Weights of a small GPT-style language model, trained from scratch on English Wikipedia.
Training: a variant of Muon for these matrices, 278M tokens, 4242 steps.
MLP neurons of a small language model. Each row is named by its layer, matrix (gate and up: input weights) and neuron, and shows model dimensions 128-223. Each number is 128 + 24 x the weight over its row's rms, rounded and kept within 0 to 255. Numbers have three digits each. A neuron's up and down rows have the sign that makes its largest values positive.
Before each neuron's rows, "fires on" lists the tokens most often at its 100 highest values on Wikipedia text that the model never trained on.

fires on: " app", " sup", " sim", "tern", " foc", " employ"
L6.gate222:096138127090151141133152127111137145103104144145064127120172123144117128159140146114103159102165143143179132141136093130117165144128091118106129116171128100126136146149120120115138166183171175161117132120122156128140165163121139130111151115164111122143124118110161100111145081122098113125
L6.up222:167124171092140122126140180145135146183085128136130124061144125112133092108146169148147094132128136098100099131150111149163122113130123115132147144140125129144092147150097135121152107113095123135130111089122145145111142144172174088144125127118156081105101122146161118141136155128148148078

fires on: "ot", "y", " off", "ons", "overs"
L2.gate188:127134170151103175111150134163100116103126107136138136113095113141150111137177167126089148126121107117144139069158120133140134133121121164173157110105151117119087148151147125074115106148123149130116156126132144147137117144143084166116093113168144132149155177100128124153100123115093118156
L2.up188:078131123143147128147144147157122129115092140170121105114135078164130132125152081084116115110102102181092143123144151137143152118165154125125124133147120160110090126128138118121162132161127128126136100120137116126133129132146134138119104155143096152171121127104189161128132096111114119160

fires on: "on", "il", "ris", " Bar", " Ber"
L3.gate377:135126130148156144131096102127148125146110200143149121106110152089119123098121157132132148123146133127133140093073084095137102112088091108111110139124080154133146111100152113134126174169073135154128105151130149090175123110102122125125138124110129129110111124121132110163166105170156104116
L3.up377:151082099133074151134087124134155132117165128125118145153088123118136085175123116129084082102175087151166127085079152080114096156163133142141137114098113155071123150102163158132139109146128140148095125128128128150144096099141149149151132109117134118121097147101116123143099142151078141103

fires on: ".", "el", "us", "y", "s.", "ody"
L3.gate2:160127177122154096119153098133125087134133142166119122155138139097142134166148123122049147104083124113159176089143131162154140115118102191125168150115093137084106140131134141138162126127146083101097116150092161119114119161132139128140110139143093119126126173116146152169107150130140108127
L3.up2:139145142117090106146138131104141154138145117114126162150166098135143114105151115149132118109170117093123143130134138176121138103175134146110151091116163139111138144083116132133128138121116124132152104072143150068120166153132124141151113115111167114133118163138140142148148113113146168144

fires on: "ar", " car", " bar", "aval", "are", " comm"
L2.gate473:095146096107104094123103150080134086103121107124162150107160153098143145156171146151149091127153080116112106098124126132118092112155158128138125120150115120120091125102168107151142139154127110104071108104076137138125107159097109114130106157166108113150128140152113142124141124148120123123
L2.up473:127145130130149095113128131095165124159095135168194145153135132108141089128112145155143111148155113112113127133077120160129119086137132130083102142113120126133091123089135153155105143129105128131130118105087155133160131166139143136162116149177079127160154187112105130087144125131124128098

fires on: " Br", " s", " S", " br"
L8.gate656:134151125122131135131088112138122140143185141169153085118107123140121128147101167124161137142111078161130121137135132081114118148118136129106134129146082126120107118106207105123123143136111115118143140176097111142168132133146139104103125116157105142119077178108107107079099145114123107126
L8.up656:124163134157138109117131144172117149144130141141082190151138128116082143130153150147142127127207091143133125133160139064169115143130159142115128139065118125139136099138147117125114123108154135118113140162147095095127093163099104170135092106117105116109132151150122100096091143112164159121

fires on: "n", " man", " j", "f", " y", " men"
L3.gate231:125139133092135132094121131128162145105122155114127145086167132148085106127143127138130151159125142134131101128134121158082081121161148090115113112131182143117157137094092136161158123189079092121127084096104114138099122133117149117185104138162105128154112091133134077136105125123120115123
L3.up231:106129141132105160153113125108162135131143113115110133120141155070159131145154171079093137094104142109154165100138111125173124144146141152149122105133130110058124149147138176124102141119129106176117141163124149115119146139103114121155124126143134131141101125167088126124169134172105129147

fires on: "er", "il", "on", "che", "ctor", "ri"
L2.gate682:104091114092073158113121145155120130150107155114151114129110137093106130155165136115148140151139133143152135122173135087172115101136140147169135167137052126144122134125126163110158117114132126151124107093124132128141104074084107086113149084076116114099124114146125106115166136115123133126
L2.up682:099141135160121117132125127133126147101087149109125157160164166123134148158121099108091095130153109194137125100177137097141117164112117126109165132079094126109080131136143127101150117102128093111089139112149178118168109126085082092159141109080137085114157149139152158142126125124115134110

fires on: "al", " pres", "res", "um", " Car", " Al"
L8.gate369:122164167123157115090146138145121057124097143153166122099096120107121134144126164145138119113115133140140120095124128125105066136135109092149145116132109156146114121119132111137159104099100152141124126137110124155115086188137120116171152123127156133097121150118140117153146146139158145142
L8.up369:174170131155135106086122118123179152122105118086134170143086115142126129141118131115173144098162088160148134138123073145103158115142123116140112138135153129093115138129132126174156139125089120135109131113100119094102146094098100099133141144135099110152111104123114139153137109155107148149

fires on: " O", " o", " | O", ", O", " sub", "O"
L8.gate165:103127141108149129117090114170150164121140070159144131075101148114105126120135104119117109123106089118081140079107143108136113139135127137097085112130161153106130097138177090123193117139093104126133121168103103103124114139110111099131101167164123152142154141102093114136115143098165128147
L8.up165:121133136135154174134163154159101155158136136113146104146089128093134156120133133154123154112129099161170145122127113147136121135121169128137113103153146129056098150153131110175136115144093145099107151148105149155112127104119097092126137116162127123130145071103114159154121167111128127142

fires on: " se", " Se", "ur", "e", "se"
L3.gate163:139112145140156157134127124113114113110096135097176118132131116145116127135159091090098137116101124164144129131182145122121140156114157111078115109128162118136151121146090133081136100120187175119148118155086112134134141091125131098136134163113136120103117113133147121110139119103122083140
L3.up163:094115143078151139114117131151118117102150110149129105141110113152090108097127106117133143130141117148170069131166153130119097135146158133116118117110136081132128122027119129072170102098152170090133085115126133160137162143119146105112105124140143088091120123118132122097150129164097086102

fires on: "o", " do", " Do", " Go", "it", " lo"
L8.gate547:144136135089109091110108120096142138135126115149118091132140094104112112120130175201100077140114113156095138085164146118110173146125123129134129132142134091153155127131121154151069097105140119156133137150150122167087140150118129124145113155156097137141157107111094145126127130110157122121
L8.up547:140103117103115087142138097130107111119106153144160077088094106163114115140131116154144121170131109134147116122131124165133145122077104121147146107133128138197118153150141165152149095090143127158171155119122099129097137125130117142116116127133082128112153068178091080131080151140128135160

fires on: "it", "qu", "v", "id", "quar", "x"
L2.gate212:125110174101104140125121116135125105093136105140121143118107130118115139102132144155165131085143145148113156157151125105160140134154116103081121106133100136142159165144182112131127156112133108175171158141125085094099156096144116109132145152147143116128152193138106105144044133144133138123
L2.up212:119121093183166148116129114147150137102142099113118152104100127113081136135110139138129119086090088123152114153116127112126148148121138103125137128135113141150170174168147142114145176119143117126159139095176113128139117112168106089149129143140074144106151127136130135147104122172159096110

fires on: " ro", " Bro", "rough", "eb", "ow", "re"
L3.gate699:161113152133146118118097150122124117122185110131130159124108064104192097101155121129148156117180128152079137091146128107125125122130100161158161071147141121114107147109105093112116117127101110147096134141118123144095142161172089114122158110175103117139107120115148131144119132093107127169
L3.up699:110195121173127104176120105111146119103129117111147113132141156123121115141116144155135132160141112155068171132117167104086115151168132104111117083125093092133171108109133128155161169121118162116125149116155128086111128087113133104122119084152111091118117082112161152073133133132104115152

fires on: " M", " F", "end", "ch", "ra", "d"
L6.gate28:151140094157157107137109091116122105066134126150104149152076158108112091205154124115138144115095113147119103151101138176135138120114156183155108142130121158123126150139103164175118133113117124122167119184132128117134101114131150154089143137135128114099105132101123150137137142174092109159
L6.up28:133108068100132158110104105149135085142108098142131166107125118135104067123118078146111140125114131122065138154163103156139131171099086163130154143107152139133116169128105141120124150055150173160139137172127112116137113123097103122152139163116138106131124107158137108131154114166097162107

fires on: " pr", " Pr", "on", "om", "g"
L2.gate132:100125135133182171106117120142123136084130149127161136125138120132137091129126116115163131138122136144124144090098169117123145164139136137117107104087147169172110121140138122111122119089092087108122154107127102142146096092140102150151097114156101146145112139147132101129092188196106112142
L2.up132:101177098118147156160135122114160129097142164078139112136155166136123169103134140140162115110105130175146099115164155118148132172179146140061122107148135118142122088096143157127161115139113116152146175134148109093152136124117104120099109093136102197114124146150107084114165119150126145142

fires on: " San", " St.", " New", "an", " Saint", " La"
L8.gate213:114131137109143114106083146143129126115172130134110125150151156159136113091166118146126161125100164169156140118124177110161176104156097106138136111102110102126152136129106124150146143153151164139124114163115118122152146125101127143089137124112118140071136147090084103078112139108147135157
L8.up213:131159115110131102167123122118111131137149169112106113130124147142123138139167150159120109116092172144119167119115150153164125154166149111132137123141138130164130123091126147171142123092104145128142115144139164108101103183136134105084127142129167143143119140103126117114110130129125124143

fires on: " He", " he", " author", " oper"
L8.gate310:172089117134122121112086120095123147108082203143121130126131117188126167149090124149136176102138115113114129114092143163144118150138100126143117127113161114095146137100134158169124130105165139150107134172137115107106113104118146125104134126128144069141136138175132126119119132127129168127
L8.up310:179132161132114118098120138088129088115124156099124143121161159150116144165111201083093212129136146116128137109174160163133078107111135206133153141088117111097129150144146114115134134137113184145147110098139081144119112128132139123127088084133131100141155127150061154078112134178155171124

fires on: " pl", "p", " prop", " sk", "and", " foc"
L2.gate392:096131132102085140127132132110122132157117137156097156149141133096149148132094098116149097174143103116128076121135115125125131137131137128102144136102109115129152121071120109104110182184116146161104186151102112093126080146104137126151128146104091115093079112157121136084160099124130115147
L2.up392:123160104141126076175130143158108139098162123130123134119073145130154175121124123131117116090131113133074138101105130110110153126152120103104102137136119113075163161092150128137129152138174109101094131155095133164113116129094151138111128130113122093113123123107091144095153091113166110139

fires on: "ro", "che", " less", "id", "00", "all"
L3.gate598:137131128112133143115133141141169144136124179128133145133139117080123124096137084125172089146132122120114132146139084124162120133125154102098144130168128153120126127137131144135144147116056170156119120133155138131173089106116149114122159101127092114129209088147114125109106145141155107123
L3.up598:131140131140113131120146099132151134117123130106098138123104103092126166109109125126168136125148115107123101144135137147112104154095168103172113131150122124109147116115174089145167145114184086089145188104131123093144133089107158086133101117145108107118102146119090152134119119136127104093

fires on: " S", " N", " | S", ", N", ", S"
L8.gate205:116146113120167110132145102129122160085130095184169133129159125134103178151169132098160144124122115139157128094126139118133172158121142141095146160165132112146133133136152136153167158167113106163128145157130176113132107146126159116101179154135154151152135126129082116136134133150144101132
L8.up205:176087134130134109161146095093141128058107108129140145110155133146129158156109085143159151151140135124131130127129134125112109083119171107138136170150119137175183145128170144144122127138152089164145137157127157094133107167117159160141144129135143151132122158091120112146153118113160126074

fires on: ":", " rec", "′", ".", "°"
L8.gate638:149129122091120110094118129108139098148171126134187115107145161126147125100091115135100130182097112134143117107148161136179140137070138115118103127124129095157058110132124149150153160150105151159126100119165110142139096146149150131147140111142109094153083140123090109102101153076108122122
L8.up638:108133113070096119145181122141094147140147138106158136133120146133138145156117139110118178141109126147119152125107133148147101130135117171107102145110095095117120134103160117100111175118146134141104074122085129111089075120107157111098113100152107141134089174162099125133101133107124138137

fires on: "h", "th", "at", "ce"
L2.gate548:102116134112161130110112111082071153109130099118144128090116145132135076135137190136146147132162122146139164102174081173118149151085129137101093127091175157156105103142136133126080102157140130122108149088148119125139131143134165148133100133080083166084125138096113171114103121114164078127
L2.up548:100107122141128143162133077115085113108131137116169154165139147131162116152150159151108138134108130127163096129114087140111097127127148100117116096131108125118113139148156113120102135076182129105139112118148110150150141103114148160113083119143124144107126135119118172110113146146153090117

fires on: "–", "am", "ar", "os", "-"
L3.gate263:100118114135156155150116145119136124178123150135170132106123144166120168129157102090098137150101114161093067118115114121161116168105153120109152074093127145103097088092120110125143112141123135153138117120109170121110125128162091104119142114161148152120142075110176131183152105150111131110
L3.up263:153118141084151107117102089107079160153152158128162127109153139139121103165110097119126106181145112130134122109124105146160130176117128163142086119108124112157081077130154118176129121142127118145134093076141110126195135111151134104159156110108119119109140114120144160170140141107113120184

fires on: "===", " ===", " ==", "====", " ="
L8.gate459:103144106137130074125144174117109151142126168139104113105121129121106154128113098096138152140128140152132153134141137104110162107140121084123128108132125122115125111121137117163135151090149102137128131104098128116117101120130092110123116143143140125125094143093168144122143167159079115126
L8.up459:114132131161181112142130129109141114158099107124109140105171148143092085141140119128098140103152153153167142101089124125154094143152141044124134112112166159131137126140127106113120153117150157110121156118080143112103103166110114139123091097112141093095085142134110108142169138131089150093

fires on: " Luc", " Franc", "hel", "enn", " Ol", "onn"
L2.gate32:107136127137097137115104160153126122142116143125138120142154082108119141163133135126121129122183113075128128140129118127143106159148076096103144109107108134088148143081165099144136098101135157152128098172100140102156139130113108121147121100117116128120108128129114108141136057115100074141
L2.up32:124084133109131142062145126162153134120079196128128124143159098152133096116136104120149121124144143157109155129153138110118162111107119117111096107118156129139123126108117116128119090132112093114123127126137129099153135108108163116088163085118112111091111085111129133120131123111121163093

fires on: " O", " o", " | O", ", O"
L8.gate270:126117169164150116130106087131105156152128101127129082103099164112149138115131100128148139138130073161146147100105132120123129121114169124110120133154136139119142149151101151114109098130118163117137112098149194062128144109095120128175108134144179149141134092113141104094163171099168124133
L8.up270:098167141119111132142156098089074135189120119155120126137119131137124136069153120143138137128121137147112150098120107180156123118113127162106157130075133091129146147127130167139125058122098129128141093146106170108100152129091123116164132132143149131110137102117088111150147139158134158149

fires on: " ass", "enn", " Ass", ") is a"
L3.gate221:145134113095140159132167083186142106109116117098155137126137102140131154097113107140095130087132127101102114130126136086164118149119134146132135125125103115115133118133093125112137104128132096160121152134129129135155120123114101169178129112131086161091143133106147152123119087108117117125
L3.up221:132104126091192153143130166110117126113100172110127105128173116126138133133108121140123144108150136143133086129134144111105087134123157118113139138116099152110097112135093089153104101074128123160098098109102149189133143111126123125147155150076146141130108149144135110160116127118104140167

fires on: " this", "il", " that", "ure", "ore", " same"
L2.gate104:089108101158101135122148145151125152085143116089153123143087164136143175112097119118111136148125131068125080121144105152180133144132161073113157135128159139123125058126119141110152113100145133116131121110057152110168096179137139123150164096145088100108122128095140130174124114116135112111
L2.up104:116132130131135122119083116126129145141128116198095068118140129147137121086118136127121156089146124092124118158167160141123198128130141094129129127130128132109124158151129136153142110138127131117104130177156136124125141135098111154156106126149120096130142118105094117105134104073124129141

fires on: "st", "s", "m", "ad"
L3.gate592:102138116115112137098164119130093133122152119152129137181099100112137138092166123072146124146121141111119139118128137111092128134128137137087156138134101178103098138084132178085183097154126104177172134135128135095126135105126128176093132112139144123107123118090139117130111080120117115125
L3.up592:134151126143101146113167106125119121120170158159145102170136088112124131118114159077154111136113101109162146128146127181137165131099128147156135141142156157136193124093146155123124163124106077163139103143167176111062151135088153108107145173141075117149138098159126140101131066152121156132

fires on: " S", " | S", " of S", ", S", ": S", " in S"
L8.gate561:121109172122138092102152086138120124147108098110108160125095152113168153175152118110124092130107122117083130133103126086113128109115170119128126148121125133130088115146172052117147123132134136153151148144138159121124066162131141116126124163156127125121147130092100077104177141133128105123
L8.up561:157155162120154066123159142125105146124114135142139151115149125133118132145136120121114128184155119109123176127132136065133136114134147171105133147119117128097135105114189132101141173133132107116173151122167137136125090141076128161124120115126114137078135148104103115127164157159140135096

fires on: " He", " he", "He", " had", " and", ", he"
L8.gate226:142154147141108142109109136122116140178105164120141128167104113135127113136094144087142104128138109128102147132085132146180140161129112127125164148124077171111144140129148105176102114102124179161136158116140093129090108156110160125096126138123126119149150132130122162090103129131119074137
L8.up226:127168129147073097120148125077100113152141118100113118154080150130143123084151141104115139146140134161115190170100155125118103125162123137138138132098098161139140114119146149126132143102127129155093136077125106110118131140151103130101125118113128091142116108104115139097135116151130100110

fires on: " s"
L6.gate92:137115110121168092149089137143110124110140090187100132145129147093157101151138171107171149136103115116122146108108093132122163139136141097103122120131132124124108115124184157138137165087128109170121127135111105107139127172102097109141090113125148133158110163120142131153104147139116142093
L6.up92:112145154162139146090127135097123205149122111141132123176198085131159128139123171105126118152176171160117163174125108059147149106143111098098195143114148109114120108135103104093144128103170114086145135116113141131182097148093139138082121135142124124160150114120099141105149128158117121125

fires on: "-", " |", " of", "as"
L6.gate348:149117100155089145122135126148120136145130091165092146098162107130184139123148155116097121114098134127157128088172115126129124116159103136119105150128125125129107114134145153129169157129138130065142123154139101118140136120163171088120130128105119100111097123095100130162137186121110101146
L6.up348:112136157172138110106109095143161134137090109150132097107114124093157161168174105095109149172132158123124157149154130108132116107162116105102118149135122172148117136131139141089160134148121143190158115113116114117118129130150109145132117139113152144163122090156106131151128169174111080115

fires on: " this", "and", "ab", " This", "It", "ub"
L2.gate88:117171098113130108128110152149107156123143124214150113120172119124142127087101129121110172112120100122125093106138111139157180168091136113073101130110110108097136185088158135127117158078117141110142081137102145134137102093110162122100141112120112113107121118161135094120129119144090116091
L2.up88:094148140136080116131089104114093173154120105100120140106134096173106144132108119151109154125145112150121103145143146128142124106153125129109118132138133138141155159115149108114122129120115125079081170109137098129131118112100155114073148103093095115100131111153109195098149122161121141097

fires on: "i", "a", "ar", "ul", " by", "j"
L3.gate123:155131144118136138130124139122092097128148079140141060136123140154133152176148107106057124145129101089101129144176138107140110148089118139088071170110155114146155102092134077092131096123081105099126135115100112094087148134107127111159134151139127079122097099099086135114117122121127126134
L3.up123:116142119138129127131105154144128106141114090113140079155132121106117165154170153126125116138143140164135133128127093120147122141119145108145128145084163152121105098127131112152176162146166133112119140108120161139157085161156081140145126119109151148156145103139100136107119117119138141152

fires on: "os", "ann", "ord", "ern", "ris"
L3.gate308:117106101117127149126142153121138118185149109168109103106124120111166100100122096091135133069152101114109112099170128161138168115153113126149134109101096144135126095149150116126121148138151133123117096129141145126138133111106127130132123078107119153130109134153109154112145130154179132141
L3.up308:116099186129140178133118147142088149164143086123135153119142086078118162134098152112153161086109120142136151135118125129125111112130108133094156121135098103110145130134137081142114123148123105148133118101096125119106125063120082152102146081127141074119099185116119122142136111113124123135

fires on: " |", " those", "es", " people", " them"
L6.gate640:149128122132128109083127088161135156130108125108145159120163106109155140125132117087103140115104128098120125097135112118145136119129161111143134129153126132122107091108127105096121134167188120105095085094154113127142149125137066140094101153136128141098111129119102142149125201133140114123
L6.up640:143147122147134120104136128119160129130139198146135110120118095110153132142105152115129124107084130053140109126151137135119129108117140155169104122168152188137148132136132121116136124122172138102168122106159145098129144098130115140119125142131107124086153155082107123128167133149119132122

fires on: "o", "e", " Be", " Me", " Co", " Go"
L6.gate469:158124112180153129101141144101098112138151139106130113112106137156123168121135130101143115117134135134098052109134129129109123140125148095148153119163080118149160112131134161150148140148122137144092183134080127126143152135114144134146083158131084132110121127153092130093125145176117089125
L6.up469:125110127135113075131109123130145165108120161120148100119124120113083137173126091128124076158147121134103108157149108113110147138110141174127135152103119139148119099174102149134152124088096145108192128142130121109109134167117114171146082109149085160074146120130110140113144111113123104151

fires on: "ost", "ust", "rough", "arm", "oun", "ome"
L3.gate287:152126149135123155126141131114132102151176146168044143156120173151103138115111129118101136112139144075138105129118099137094141164140133149091141132078141100104131093110142094113088086093134151094113135133102105148125119184129161138108124111143122154153138154118096150151134168126165153134
L3.up287:099137120127134142119123180159137128136110091150126100125173115130119146137136076099131155105122132129142125126122128131109155128158115099137119142122138129117130114162111135169137137106147100093123122138103175135138133161072170138096169138109140140091126187132124092140122177084153120110

fires on: ".", " ft ", "–"
L8.gate692:165110149140145136096113126114124123114138147162141131116159085095119142087152116137125092102116091137158101126102115125126164142115142166128130170133132118146116175129166159122162132137128134167161094122156162151107171097150128079133124132082123106069114154078118122110166125103156141102
L8.up692:122135096104161126104140134124157126124193109178159083141119137172147075137169115094117091149122111120138121136128153078129162159126091172151114090124096149135123128126120172156119141108090095115116129107142141151133121134075167113155155122099127145142149115115166102133115093098143133143

fires on: "ob", "ab", "ar", "or", " car", " Car"
L2.gate504:094156118162121153102053131120111118123159110128154183130146150133115086131149127122121139145117104135142089107155132124145103133134189119108147122135147093146109147093156101137135081155128160087127204124125125140164100130150108161105172119114153132126066102162161138149168114151115130123
L2.up504:128123121125134095125062107159134135158146135124166124169135176130106115155122101153134121094134109104163130128117110104121116082130172108096129124126076156082105107106156132114128138147138150116149156129142125141138134140095109099091133138129137136130112128150142119114148134145096133102

fires on: "on", " non", "i", "ertain", "re", " of the"
L3.gate36:143132128181132171137096123116116129135061152125148171151133129138128102142145132138114145107118147112118078107137114138117062179117164118117081147127167146096141079131132088127125121123113091122180157125139100112123123151131094135116127144130133125163110176159147112133155129113157145087
L3.up36:122161137152112142188152123128146145095125146087137127146079131116126148119133136135138124121117105164085116134148112073146094099129132127132160102139121152140143153143139136120091132100161164116154118111145144168118125117126125116104081171134145116156153116104134083121108143163140143077

fires on: "f", " of the", "-", " the", " of", "er"
L3.gate472:139102093120121133120126131121133163118137107154096157132129120123154136116158135096123116119129128166120125124178112143125132152145111095144189153149118159140114118121058115122069147132186142145178150165133125100111161124155133103126120100100143155131108126129111085137159113068141100120
L3.up472:166164160114119135135092142134170146142135127170146112160092087134151155117172134102111128138128107120086126131119117125096150103127164102125149135149133160115149117156158135117130102150159177091149107111071159123171149112127066142141130154134148135116116085129139106130132171094095149103

fires on: " oper", " v", " V", "iv", "oun"
L8.gate2:146136134119120144137173104141145094131116137144201130119163124111096159143135108160161137098171113115146173103088133137142094106154147129174115103116128096139139132123135154154108116123172113110129160127129072156132127138133075105077165144139078121135152137100136137113099132150114138113
L8.up2:166119123080123131147138143105150159111120155155136158107070156117159132104137165142115142107171144138129152119104130109103133095091121125158131125159135147142124142136145122134088143155168121121126130113104127160103125126110116121136177189104087125126146120099110162101166135139150156141

fires on: " both", " sl", " kn", "l", " along", " bl"
L6.gate97:188112104127141142136132109129106138148116143136154164166112140116119128129124150137129127117128128096115121102131170095164124124126085145193134094088151132125104097155143188135114140100102125141130143140128129127102106124124094157118112152088139150139105142139135138147139117111172123096
L6.up97:112105124095103133128150126106127130112132144150094153122140069160117153112155124089129123123131117101132107152171145132120123125110171106152149110182142119151128070117137134123090103131115160145093134129164135116097156104155135137118144091091120123109116111094126149134130135164105131140

fires on: "o", "i"
L6.gate668:133112133126125115151109098132141094141106116143118130105132140133085131150130143129151127112117127128097086108090129102151121143090159142105112150135151131120148110164105091147151113116150102136115118094110112108097146135118149105143099170158018104113093153101085150109143158185147084180
L6.up668:104107153086132109135118118150159127126124142134100142144117130111064128142124118118121100093074117144079136164057111111147174155104108116148142150118168093083143140146161120143113128137131135150154123123152105121137123140128115138134090160116084093112097070124103092088168135189109134129

fires on: "i"
L3.gate657:125125113165129180106126144143105128074159114110138142110115154139147145137110136154142136122138162118069141156111153117150127115103143171128103127127110092151164117120084145122135108130122112084200118107162119127144128139129139146120147099155118116154139148113126185093111156145177109154
L3.up657:114120080127140178101117095138157102092081141126156104111109083145105147163114099132139079096116128120096090165143113103133118147126121170136102131099168073119153107112121153112080140154136149100098140085151145134176150133138125096144150166112133094160133132127127121152110152125107121147

fires on: "\"", ".", ";", "'", "\".", "ose"
L2.gate371:178096148120109142108133170107139127120116116124135148100113060067121136104088113125113065156093148127114123144136153106125144179102100077130124137149138119140127145116126123122145109093166140123183134134122155124162130153151108138111128110097148157149144133106094109123118138149126116144
L2.up371:159118111126112153148130212117110105149133143149131103099117114143145124104107103042119124130155159144152105096130140104164098127123111134140135137118126120105116135088148140163152123119093086148151170163150177132116103090120107115124188147119155168118146130134077101120135122107108085102

fires on: "ost", " sp", " an", "T", "ust"
L2.gate2:152112135103074097148153115127119136104134111125116175115106126135142137160120159155135168072082133122145146105154112147087071152154131140080128092093177124095167110134144169132126098139140163103138073150125140134134143155102157116144130138139123108155139145118141109142137135130118124116
L2.up2:141145140168116115115101181096133144129164112134102117137144146111112116148121078171141136147092108159144152153127138102138125150134129141119133159126130083166163157116130139112120140129097131114129110140091127193116179140129108154129123110132139162085105148142161093116087159098161122167

fires on: " fl", " went", " them", "es", " moved"
L2.gate229:099128131122160125108184130147146141142131140156098146128109108149123149103155154087101145131130155141088141123156130097143119149110108092106116085151147180069099131134123117145112106064139113135127170128134085082127153129139067149105107125159106132116069149069120111153112125154139100105
L2.up229:145079115153137147106168111123161137106117177101143074129164131152138108141149105144086127142097174077145116128153114100111119143140103125132101092144096139117126128116134143115108158105090150125176107099137104137110061125133134180156104149154135121096078102126121092142141113137112085125

fires on: " Gu", " San", "an", "l", "y", "il"
L2.gate136:148118140078072118159179176156168165142187133157104099107100152185142119070167133149136117082112138159134100059153090112143136120126112114135168142143169090110134085120155128134169149125120114159110117151154152145134097124102135132140128155167135123133104116121090137099121118144106091115
L2.up136:111048116145123129144123145091137170120111130137101084159143163127128085101170128120125137113124172163087102136189157083152118145146157147123140177130122148126124118122165123145098136114112116128141099148148156126148113134113105093142128182097137122114113148135103126136144147101098133143

fires on: "-"
L3.gate332:092089100117119096112147118124134090183184129166140083115099131124118128094146106104096128105085130129138058112141116122161092105122148115164151127118107141140097143161140126112151132153132120146165146147140124169121113099144105109137126087142154108127191087131146118159120106100121116167
L3.up332:089061129109071123141132139170168107116117163183119117124117128140094115125149142092106110091112119143127045109106107098121110135155141123160125110143118085118086130121132128116136164136136133159154115116154151149117137120105116155127091130152131114138118097134130113155118168129134141171

fires on: " se", " Se", " There", " Que", "A"
L2.gate486:146108140140124127131113126127131084138108117131157171125136088138132143105144152140135126120117138145151063131132124134122118108114173154123147129131133147152153147127121156118109128126127117145145093134099159126127184099138172110141129156167143124123138128169122060124131154120138128168
L2.up486:099155092122164154099078113153139113152137144112159114127143075164141128121129086138143122136157122171101131146124118101109124148133126129177137142131130099137175111072117106145070114162151140179163122128124108089133122143146140134117130129163127142137113114064180087099156169153132072130

fires on: "ra", "er", "ing", "ard", "re", "p"
L2.gate368:147104137108189127107132118108130112097122139146166126113117123143133132096085129128133139147143113137109129107150073101142149138159142104149113121125093117103157136106121132082156123093128098107157113149140110093183093114072112178129132153164103144072096123132086140112127093184124149142
L2.up368:143128129119112121136098130106129118143132110148164181131115146064094166095106166106102101114149132169103082109143102113126105122145149109151140103166132132108165083103126122118103113096139103116139134139153122144129125131087104167108099127170085086078134130091113178140143146106096178162

fires on: " \"", " as \""
L2.gate23:137115097124082113123109154111151130128107128137173122128117114161120107150096148144109077160146101155145122117184159130079118124087120162125145122124152138070117089169129182119119137150129154073138129110137122138179147092132141110096141129082190132105158121163176104192098133176132108167
L2.up23:132132111121089102104135112175132139161129105097133125119145135140114116111106132144160170148147150119134163133127082156110157045135108120112119146146130113099127125125127153135115132094091122083137168156173132125158140122168119118128138114108140148110118165132095103095146133132106106188

fires on: "ell", "ip", "om", "el", "ical", " Phil"
L6.gate331:122113164114096151090136126091106121126153162152141118119075107125119175131088135141141087128101111117095090091114113091145192114154178142121120109170175126148120151161083123140096125137116088133123100129120112120132144108124139139120137098130166114123138130162129123156119101139124112136
L6.up331:131108132142062121120135120113098174140118140108133156142114137120109124153147070136105110136131146090124103138099128124181131096144130150063162128166172156077143126129155138151093136149131136140092085105135123149149126118125121151116097131147133139148152094124183116134140143130109129135